config = dict(
    num_hidden_layers=12,
    vocab_size=3761,
    hidden_act='squared_relu',
    rope_theta=10000.0,
    qk_norm=True,
    optimizer='muon_variant',
    lr_mult_down=2.0,
    warmup_steps=46,
    schedule='wsd',
    doc_mask=True,
)
MLP neurons of a small language model. Each row is named by its layer, matrix (up: input weights) and neuron, and shows model dimensions 0-127. Each number is 128 + 32 x the weight over its row's rms, rounded and kept within 0 to 255.
A block is one neuron, or neurons of one layer that tend to fire together. Before each block is what it responds to, as a language model described it from the Wikipedia text at the highest values.

Responds to: Mid-word "ia" fragments
L6.up985 [137 112 122 109 146 115 112 194 152 119 121 183 152  99 118 202 100  99  85 143 126 132 192 126 169  72 139 132 131  93 184 150 124 127 129 121 122 134  93 100 120 122  58 121 173 150 109 113 120 149 131  76 127 119 146 126  88 171 107 143 127 138 106 108 135 107  99 193 197  79 104 173 140 145 134 159 139 133 154 112 157 171 123 169 103  53 152 124  71  94 145 116 175 157 124 140  82 126 103  81 116 122 137 123  63 130 159  89 122 168 119 151 146 126 166 171  84  90  73  62 158  73 109 126 164  73 131 152]
L6.up1210 [127 137 148 132 147 132 174  75 102 119 157 151 119  76 117 114 126 134  77 157 176 107 164 145 134  77 194 145 123  91  85 145 136  77 110 114 113  78 174 131 139 177  64 103 208 114  84 154  94 153  89  86 107 129 107 125 186 156  93  98 134 143 165 143  74  56 127 144 108 115 148 148 132 131  94 159 137 139  85  86 151 158 132 139 124 101 134 164 121  40 123 166 159  77 105 118 160 174  93 123 135 129 174 139 123  88 104 171 168  75 183 152 122  96 128 153 134 102  86 171 129 137 119  96  84 125 120  77]

Responds to: Ends of time expressions
L5.up224 [118 171 153  86 145 155 153 135 107  96 100 138  78 186 118  55 154  90 154 173 171 227 151 142 112 107 124 103  75 100 217 107 131 145  94  99 162 170 113 108 100  98 158 127 135  86 107 115 110  66 158 194 101 129 127 112  88  98 125  76 149 100  91 134 206 124 122 139 143 163  93 113 140 126 144 117 100  69 137 146 127  83 124 180 102 109  90  97 122 141 165  90 126 132  80 130 134 147 120 161 100  92 110  55 136 115 111 140  62 145 162 226 150 144 119 200  68 139 111 149 136 103 125 136 104 144 150 145]
L5.up1241 [178 109 118 115  80 136 188 106 115 174 124 135 170 144 142 159 159 125  96 122 106 105 127 145 156 136  99 140  93 119 206 144  78 149 102 127 111 154 113 127 130 151 150 131  84 117 124 146 136 102 121 110  96 100 128 132 187 186 142 138  89 140 126 106 115 169 147 168 129  73 122  98 105 172  69 154 115 180 116 131  91 130 135 171  95  98  66 115 131 134  72 128 136 156 100 162 147  66 111 160 158 142  97 125 167 147  72 111 152 161 169  90 145 132 139 121  69 121 107  98 130 119 107 143  99 142  95 172]
L5.up1385 [142 143 113 109 107 190 138 123  99 189 135 151 159 118 164 155 129 128 129 139 161  98 120 140 117  75 108 150 123 128 107 122 138 148 194  87  91 142 133 100 168 159 117 124 144 138  90 157 179  94 117 144 138 113 138 118  92 169 226  97 149 151 158 120 150  69 137 130 141 103 109 128 112 158 186  83  95 113 117 131 161 107  78 138 163  78 104 120 123 135  81 145 189 165 138 131 108 169 170 148 118 122 123 148 132 100 125 115 132 157 153 109  86 134 185 120  88 100 115 142 176 153 150 120 157 151 177 136]
L5.up1507 [119 143 160 119 136 146 141 148 140 134  98 103 139 113 152 150 145 138 135 164  93 112 118 159 154 108 105 117  49 140 159 157  80 128 177  75 150 133  47 155 133 138 178  94 161 157 118 116  40  99 179 165 128 117 125 116 135 133 178  94 160 127 146 100 109  95 117 169 142 143 116 150 125 190  88 130 101  85 138 143 124  88 145 137 144 116 162 105 121 108 148 143 129 221 132 143 138 124 177 178 138  93 124  23 180 130  87 128  70 133 179 160  50 158 125 155  40 104 117 127 138  75 164 120 107 107  96 144]

Responds to: Mid-name word pieces
L5.up276 [147 176  93 106 117 122  88  94 144  70 145  98 205 168 131 145 166 158 171 159 114  94 118 161 167  90 138 132 109 131  90  93 156 101 160 165 217 103 129 102 131 134 116 150 143 151 144 148 163 143 136 130 173 105 114  99 108 101 135 111 135 116  98 116 121 108 161 154 130 142 129 195 149 166 186  95 130 109 116 123  58 182  92 174 147 117  93 167 153  81 120  70 139 142  92  81 156  84 110 143 119 116  84 117 142 114 173 110 106 142 113 114 157 125 111 161 115 152 152 106 185 102 138 110 135 143 160  99]
L5.up487 [176 130 161 136 121 123 121 109 119 121 156 159 165  78 168 173 105 156 150 128  81 165 111 169 127  84  91  87 125 156 171 150 106 125 154 153 118 156 135 119 112  86 147  86 133 202 145 163 153 126  82  98 167 154  86  97 139  80 116 159 137 141 122 137 122 167  86 127 190  90 150 150 163 100 107 127 118 113 121 110 134 100 122 140  96 127 145  67  96 150 117 131 139 135 156 137  76 114 123  62  91 113 102 120 105 145 108 146 139 137 144  69 181 132  95 167 111 120 129  73 100 116 144 162 118  82  68 138]
L5.up571 [106 167 166 112 159 175 143 131 132 130  89 155 111 120 166 159 109 123 149 121 147  77 129 153 118 119  72  73  94 131 191  41 105  60  61 163 137 107 143 138 153 123 114  72 112 135 148 102 127  97 110 132 137  98 102 139 189 152 125 122 110 136  96 114 177 109 121 136  98  92 138 160 134 148 126 106  88 116  65 180 117 133 142 158 158  92 105 135 121   5  99 134 120 142 154 141 109 104 116 113  87 113 115 169 118 127 109 168 159 137 127 199 110 124 144 152 169 139  98 101 181 132 123  92 122 156 165 133]
L5.up1486 [121  96 107 132 144 110 158 187  87 124 122 122 138 123 151  87 162 112 146 102 165 149 121 135 140  78 101  99 129 107 177 230 132 130 141 176 138  86  89 124  88 139  86 128  86 148 168  78  87 148  92 135 135 127 103 139 127 186 112 134 133 135  70 113 116 136 111  93 133 116  91 132 128 164  80 125  99 166  84 131 140  12 139 149 110  93 182 106 156 115 131 105 170  90  96  90 176  81  80  84 133 130 117 140 135 128 125 116 111 133  22 119 130  87  84 177 117 117 145  59 166 168 108 131  81 105  63 127]

Responds to: Mid-word name fragments
L8.up289 [106  87 142 155  90 165 165 117 130  69 132 137 160 138 153 182 147  94 204  77  72 102  72 199 181 101 127 147  84 100 157 142 135 127  94 156 113 107 117 132  94  90 150 122 155 113 151 194 147 100 133  64 115 126 111  71 186 111 159 159 196 123 146 158 158 133 114 132 141 138 112 135 136  98 103 140 117 102 126 160 174 162 157 168  86 128 111 105 141 148 109 127 150 109  99  80 154 170 171 182 176  63 136 159 140 113 155 114 207 127 130 152 128 146  73 179 134 122  70 130 110  79 139 129 142 130 178 171]
L8.up815 [ 89 140 175 103 177 115 184  99 125  99 107 134 120 111 119 173  81  89 151 164 117 167 128 124  92 113  79 161 134  73 188  79 114 113 140 188 133  82 107 176 149  94 173 135 123 141 133 185 136 107 123 165 155 134  85 140 151 104 138  90 117 117 153 130 129 119  80  94 132 131 138  87  73 139  96 130  94 109 177  93 149 117 126 104 122 170 144 126 184 114 168 120 150 141 130 100 109 109 110 132 142  84 147 196 123 141  98 144 160 100 186 114 152 137 104 160 101 154  97 147  90 102 136 117 113 185 121 141]
L8.up923 [142 124  87  91  58 102 145 125 161 126 118 177 113 110  96 130 137 132 111 169 124 138 117 147 136  83 127 192 173 112 155 105 147 135 112 133 177 130 150  88 121 142 165 125 136 105 122 195 175 178 150 138 107 112  94 107 141 105 107 133 126 166  94 128 102  73  76 162 126 101 130 147 117 108 103 124  91 129  37 152  86 161 136 162 178 104 154 122 123 135 142 116  81 122 157 139 110 120 115 132 137 179  45 139 145  84 170 108 176 149 146  85 136 177 131 114 150  86 137 140 149  76  91  87 182 128 113 104]
L8.up974 [ 82 123 120 116  90 113 148 163 151 163 180 123 121 136 135 122  97  68 126 137 147 117 161 146 140  84 129 122  76 109 137 171 121 148 220 169 209 113  89  90 134 149 103  94 104 162 111 129  50 126 144 104 147  90 111 166 118 153 135 162 158 150  68 164 171 121 149 110 178 111 165 157 137  51 119 118 116  59 112 128 177 101 177  48 155 131  59 123 184 160 153 130 146 126  98  95 130  91 100  88  78  82 146 136  81 104 117  99 134 130 141 138 122 113  95 137 148 144  92 149 116 159 157 132 132 143 109 141]
L8.up1205 [152 149 118 145  67 172 108 111 119 136 152 155 176 130 116 151  92 186 128 100  95 110  93 148 150  90 133 151 116 134  84 138 190 131  87 149 200 174 117 142 124 205 173 109 180  87 176 138  92 116 170 115 129 114 125 110 187  89 120 116 138  80 115 127 127 163 135 179 103 108 129 129  59 133 162 134 127 116 130 189  99 114 110 193 112 144 112 120  67 111 133 169 117 118 187  82 162 140 138 138 142 119 106 177 141 133 115 132 127 108 117  98 105 164  73 155  90 159 113 168 177 164  93 154 164  52 227 113]
L8.up1242 [144 137 155 205 154 133 157  91  77 179 156 127 127 110 136  99 111  91 186 161 112  69  88 147 127 140 106 136 118 124 194 125 160 157 139 125  90  97  65 112 148 177  79  33 142 129 159 149 118 138 160 141 169 123 146 111  88 170 121 134 176 105  96 148 100 129  80  95 116  99 181 131 106 137 115  55  87 139 111 154 151 114 158 101  67  95 160 139 132 109  46  99 207 100 108  96 127 122 171  79  84 135 122 173  82 131 109 122  72 142 118 132  59 193 140 139  81  90  86 174  86  84 144 141 140 120 136 146]
L8.up1305 [164 144  91 121  92 165 159 209 103 106 139 120 145  82 178 158 147 172  78 145  53  95 131 152 120  96 151 101 133  90 164 147 179 114 147 108 135 139 117 121 147  80  62 165 153 152 121 182 135  93 122  94 119 113 158 111 146 139  96 175 135 142 125 156 158 139 150 113 167 142  98 127 162 133 142 123 156 154 146 144 186 113 185 192 109  77 115  89  79 139  72 134 176 129  89  96 123 152 135  87 128 144  74 101 146 132 112 124  80 108 106 133 124 100 189 134 104 138 151 110  88 124  83 134 148 106 115 140]
L8.up1482 [163 100  99 152 146 175 156 153 100 133 114  97 139 129 163 108  96 118 183  92  72 119 114 148 154  78 163 120 106 130 139 150 130 126 158 136 183  91 134 107 125 117  88 123 163 209 143 160  99 105 131 113 138 142 124  90 136 117 123 173 104 136  93 156 120  98  59 130 146  80 112 145 130  97  76 168 146 154 109 133 214 118 130 177  94 109 111  66  90 136 115  95 121  78  91 130  98 102  58  50 154 129 103  86 113 103 127  83 170 130 128 108 144 110 188 133 110  45 203  86 121 134  87 105 156 121  71 102]

Responds to: Multi-token name endings
L6.up127 [129 166 131 174  54 103 107 127 120 131 156 103 168  70 180  94 190  89  87 142 159 104 156 128 139 162  96 176 136 120 151 155 134 135  69 137 139  93  90 140 183 125 140 147 169  98 189  85 130 134 120 120 147 168 119 116 141 121 124 115 118 156 172 194 155  93 169 115 138 108 205  80 144 141 136 146 138 109 184 164 113 106 142 122 142 113 155 159 140 172 195 112 126 181 133 143 135 132  68 122 141 156 174  49 139 162 141 167  32 144 123 162 107 134 177 142 104 124 108 126  96 127 104 124 110  76 103 101]
L6.up1328 [103 186 124 108 134 138 173 100 128 152 151 160 118  49 138 130 137  97  68 178 161 134 139 140 135 133 105 141  90 122 138 140 140 154 130 109 114  76 107 130 170 125  94 177 171 114 196  62  82  88 143 106 156 120 178 157 157  95 164 148 193  77 151 133 133 144 149  68 159 104 128  72 106  92  69  96 141 103 177 170 126  87 147 124 153 182 141 141 167 112 208  60 125  96 115 149 139 134 126 108 165 125 151 140 140 147 126 143 137  86 184 122 159 135 137 128 106 110 103 109  94 102  92  83 123  45 112 153]

Responds to: Date-introducing prepositions
L8.up355 [115  62 155  79 108 137 125 132 130 139 107 125 150 142 146  81 158  70 123 188 128 180 149 164 145 143 128  88 115 111 171 165 135 175 108  23  70 163 152  79 115 138 141 109 130  61 125 126 165 124 141  67 126  60 120  79 106 112 140 120 110 136 153 103 160 136 177 198 124 131 104 141 142 119 125 139 137 116 122 157 123 142 119 174 129 123 139 112 108 137 122 120 108 147 135 131 112 107 124 136 122 111  94 185 139 108 145 137  63 141 152 103 201 134 141 101 115 141 192 119 227 143 117 123  39 114 100 169]
L8.up440 [ 91 133 147 138 135 174 126 123 124 143 176 122 120 116 142 115  55 136 111 105  68 115 124 134 163 164 144  99 104 121 146 210 140 123  48 143 116 154 108 102 135  96 162 113  84 107 160  95 137 115 124  73 114  59  74 113 164 165 156 124 140 143 138 145 135 144 149 152 203 133 100 108 141 149 121 127 101  81 161 133  38 137  88 118 128 107 113 138 122 147  97 164 138 211 147 119 114 118 117 110  81 136  64  87  52 125 104  90 101 110 108 125 142 153 147 126  98 131 125 129 188 140 121 116 125 181 134 143]
L8.up489 [169 147 122 153  92 134 108 159  77 121 125 144 129 111 165 102 135 109 134 136 159 151 168 177 108 119 160 105 126 122 106  93 125 212 117 111 209 115 144 154 148 125 155 137 143 161 153 174  83 132 192  82 103 112 124 126 163  95 103 158 190 193 122 110 138 114  76 190 148  97  77 172 109 155 141  85 138 137 127 170 192  55 107  96 141 151 153 116  63 185 130  76 154 159  78 114 140 134 156 156 143  87 179 119 119 109 157 103  89 143  96  76 131 131 136 163  85 111 200 124 144 114 192 142 144 142 127 101]
L8.up499 [105 130 128 152  78 184 101  87 102  82 145  92 146 145 128 174 145 114 189 132 167 164 101 140 155 126 102 134  59 156 154 116  99 138 137 142 152  82 125 101 114 153 150 142 105 112 216 121 162 111 167 119 143 122 150 114 135 129 128 100 179  77 125 182 126 143  87  96 144 186 144 169 108 127  16 156  63 146 117 155 118 136  94 120 123 122 142  83 138 125 170 131 146 160 133 105 153  93 149 131 110 116 143 182 140 102 155 157 115 162 169 141 136 119 111  99 105  71  96 119 198 116 177  83 103 137 154 221]
L8.up503 [145 121 113 106 142 145  83 114 103 170 113 161 109 130 181 103  86 139 160 126  87  84 166 176 124 116 131 135 116  85 170 183 151 139  95 129 167 120 127 173 147 163 174  97 122 127 175 129  82 165  82  48 149 127 165  87 110 145 183 148 143 125 156 144 130 115 153 178  69 109 132 126 105 155 119 129 107 156 107 151  34 124 161 110  97 106 139 109 124 179 122 134 120 154 106 168 111 139 102 105 135 136 132 113 162 146 115 150 149 163  75 139 157 128  84 183 100  91 141 114 116 119 163  75  54 134 103 143]
L8.up700 [145 127 130 151 153 167 165 120 142  90  96 166 157 124 146  69 151 143 129 147  89 111 124 129 138 101 106 121 112 199 165 157 100 145 143  78 164 101 102 146 150 170 144  74  84  74 103 115 117  70 125 131 162  79 108 192  92 130 165 111 102 115 119 131 177 151 171 167 147 110 107  96 114 177 116 149 128 102 185 134 181  78  91  92 121  89 159 115  78 146 144  87 121 167  71  93 110  94 128 129  85  80 141 153 206  76 131 120 115 140 147 129 104 177 100 121  60 102 114  99 155 164 123  73 120 123 130 169]
L8.up1041 [145 185 137 129 134 186 141 173 137  95 152 147 126 137 152 169  92  88 146  84 105 147 141 144  95 164 152 115 121 127 160  99 100 124 132  55  93  69 138 114  51 163 151 107  91 136 150 132 140 109 134 115 150 127 122  71 174 213  99 119 145 155  88 106 168 136 177 145 130  89 146 111 123 142  75 172 139 148 123  88 152 150 133 117 197 132 135 138 148 149 158 116 120 209 102 124 142 115  88  99 170  87 106 187 174 175 152  82 126 104 171 171 138  96 118 120 145 164 166 107 125 139 125  86  28 153 148 193]
L8.up1156 [117 125 112 104 113 193 149 158 105  97  94  97 123 155 139 178 114 126 171 157 125 115 154 153 113  88 111 160 114 106  76 156 120 162 132 140 147 194 140 111 137 113 124 124 133 140 158 189 110 133 108 108 135 125  62 168 179 118  64 107 139 162  89 103 110 122 110 125 115 101 118 192 208 154 139 144 107 103 140 114  90  73 131 142 135 111 110 155 124 130 144 165 135 190 155 124 156 156 122 163 171 120  60 110 174 128 124 124 122  59 128 115 123 196 149 137 105 165 155 131 139 133 137  93  86 136  92 165]

Responds to: Proper-name final pieces
L8.up177 [134 156 120  98 127 108 135 118 119 159 204 164 199 159  84 130 148  91 113 184 179 107 146 184 139 133 121 126 142 223 133 120  88 117 156 134 136 118 141  99 100 174 163 193 135  76  91 135 166  61 154 146 116 122 119 102 140 195 178 113 114 166 163  80 124 115  78 132 147 116 186 162  96 135 130 124 146 140 157  94 126 110  54 121 152 171 124 160 172 129 112 127 125 128  87 117 152 125  51 105  87 133 107 154  77 121 172 220 148 137 116 121 110 141 161 153 176 123 140 129 108 124  95 137 141 132 159 124]
L8.up358 [137 168  98 155 162 143  83 135 131 141 114 183 137 171 191 136 173 140 130 118  98 138 195  96 142 170 114 149 143  69 156 140 108 138  44 140 140 117 135 126 184 163 121 126 136 186 153 138 139 123 121 100 133 127 164  69 127  92 149 155  74 127  68 124 114 161 158  80 121 100  69 133 108  90  70 104 110 103 109 105  70 137  60  74 112 121 104  94 217  99 153 134 117 181 118 108 147 164  49 151 169 190 116 129 131  94  95 115 128 133 168 138 176 113 108 102  76 156 101  90 151 162 146 115 128 135  85 106]
L8.up402 [130 148 126 139 128 154 125  92 131 118 131 128 136  86 103  86 188 156 142 146 115  98 152 166 122 121  95 149 104 119 170 119 108 119 159 148  93 117  84 175 156 134 106 157 107 123 156 101  94  60 116 129 131 112 119 114 114 139 132  90 103  93 138 200  98 121 135  95 109  98 205 120 162 165 109 125 136 101 120 134 116 121 109 145 143 127 103 167 139 133 111  81 152 110 133 208 139 136 125 165 181  58 132 163  55 137 104 175  62 141 162 143 114 101 110 158  60 135 179 122  73 131 173 109 119 131 100  62]
L8.up534 [151 167 180  67  89 158 124 120 136 108 137 171  84 154 123 121 156 192 143 199 134 159 143 164 145 101 145 131 129 135 105 154  76 179 120 106 128 104 124 181 145 108 116 128 102 109  91  85 126 154 108 161 163 123 149  70  74 179  82 145 122 111 178 103 139 124  85 119 147 107  80  94 154  85 119 110 156 115 104 142 100 154 127 121 124 149 116 157  71 162 108 132  71 137 112  79 151 160 128 164 161 159 197 186 134 124 129 166 171  99 115 148  73 163 119 184  96 117  77 180 111  95  89 135 130  60 107 145]
L8.up609 [104 167 131 125 151 138  73  75 102  89 113 134 151  90 173 116 190 155 159 158 109 103 172 115 141 112 128 122 140  90 125 120 130 150 118 140 109 117 146 105 124  99  70  98 102  94 134  80  86 124 124 119 146 156 117  81 127  93  66  99 142 113 173 132 116 142 123  46 127 102 132 105 153  69  89 167 103  95 131 118  91 165 107 151 125 135  86 141 141 106 174 126  94 159  84 163 102 111 143 116 223  49  82 115 149 148 102 164 136  64  82 176 167 107  98 169 119 146 108 175 142  73 127 137 148 142 137  93]
L8.up1119 [197 173 114 127  90 145 143  43 169 209 135 123 143 124  66 134 123 148  87 195 114 118 139 175 109 165 151 137 147 111 120 178 135 160 156  94 148  45  81 189 161 125 173 135 155 116 114 168 111 125  73 119 161 151 119  76 111 182 144 148 135 208 145 144 140  94  85 133  77 162 165 125 198  99  85 137 164 139 137 101 101 141 115 111 158 122 154 141 143 184 126  98 167 145 196 187 109 154  74 112 106 107 137 162  99  97 148 175 183 120 122 159 137 125  92 103 120 134 130 149 197 110 118 132 160 107 163 193]
L8.up1230 [137 117 115  84  88 155 112  85  96  91  63 131 143 120 126 151 174  99 144 178 121  89 106 120 141 147  70 177 177 126 136 105  75 115 100 110 159 170 130 108 157  78 113 183 128 127 174 171 133 149 106 115 112 126 117  96  91 122 146 141 141 150 136 119  92 100 173  75 101 107 145  97 105  72 101 114 159  94 102 163 104 162 136 135 103 138  88 105  33  69 155 195 117 135  77 145 151 157 143 123 137 178 142  80 160 143 102  55 168  95 157 132 127 144 136 141 143  99  94 124 110  90  84 190 131 164 108 121]
L8.up1299 [152 160 141 155 128 170 166 109 133 142 107 128 172 146 108 132 109  49 149 212 158 126 133 112 133 108  38 122  90 163 100 136 110 116 109 105 158 112 101 113 152 107 133 133 125 108 112 147 138 184 158  88 108 196 123 106 132 157 123 176 136 126 128 140 105 167  62 112  90 108 176  79 183 131 164 110 151  51 123 159  76 138 124  87 140 117  39  99 113 149 110 146  92 129 148 165 134 118  79 128 188 163 152 108  97  80 156 174 123 115 153 152 119  89 166 168  77 135 119 169 130 117  91 146 157 106 111 111]

Responds to: Word-final suffix completions
L5.up76 [146 162 177  62  64 167 139 117 187 161 135  85  66 108 104 102 163  76 127 174 119 113 150 109 138 140  75 137 121 122 107 140 145 110 120 153 123 151  77 144 207 131  93 146 102 115 159 136  93 131 117 133 185 156 147 119 122 111 113 124 174 116 176 127  77 110  88 109 103 122 146  83 155 110 189 151  87  89 169  68 118 108 118 132 154 119 109 151 107 108 108 162 127 114 142 128 132 120 201 100 155 125 140  98  69 114 110 163 160 157  98 110  92 112 173  88 122  65  87 138 117 114 145 199  96 122 126 142]
L5.up660 [ 95 120  96  81 109 160  99  76  94 130  68 165 159 105 118 187 185 135 154 113  91 183 139  91 167  93 114 113 116  77 142 122 170 135  92 151 146 105  58 121 184  91 164 129 179 117 179  97 121 101 103  96 182 128  95 121 140 180 106 123  86 165 150 135 140 150 111 119 103  98  65 121  88 115 173 137 101 100 143 141 131 114 125 162 108 133 136  65 159  93 147 157  96 172 175 127 114 119 144 149 147 115 123 123 145 132 110 184  94 106  59 141  50 207 112 173 127  77  88 164 153  88 128 136 155 132  62 112]
L5.up1034 [146 165 111 184 128 150 144 133 129 113 156 103 141 150 123 137 139 207 154  80  99 133 104 131 133 128 159 160 119 104 161 161 122 107 165 156 133 128 114 155 113 160 135  92 145 119  99 113  80 118 143 224 134  77 129 130 153 188  83 145 166  99  88 108 116 155 107 150 169 108 110 127 115 119 223 125 116 179 181 135 131 124 177 171 131 135 110 151 172 103 135 107 118  49 133 164  90  76  80 112 161 120 105 104  83 150 153 111  89 167  97 163 125 144 130 132  96  87 160 117  98 119 172 150 145  95 102 156]
L5.up1046 [119 135  89 153 106 176  87 168 105 156 107 116  99  66 166 135 186  64 165  78 143 111 147 210 177 119  68 138 119  57 111 165 175 106 106 143  35 152 111 143 143 116 100 116 146 145 158 141  98 197 165 148 202 121 105 171 146 166  94 142 114 255 131 130  99 167 128 122 128 165  99 141 159 210 135 169  77 110 133 159 148 116 106 141 148 140  99 146  72 140 109  86 117 136 148 140 103 196 180 168 158 111 145  81 156 155 160 168  68 126  86 131 102 175  86 147 138  93 126 139 112  99  67 165 119 101 175 124]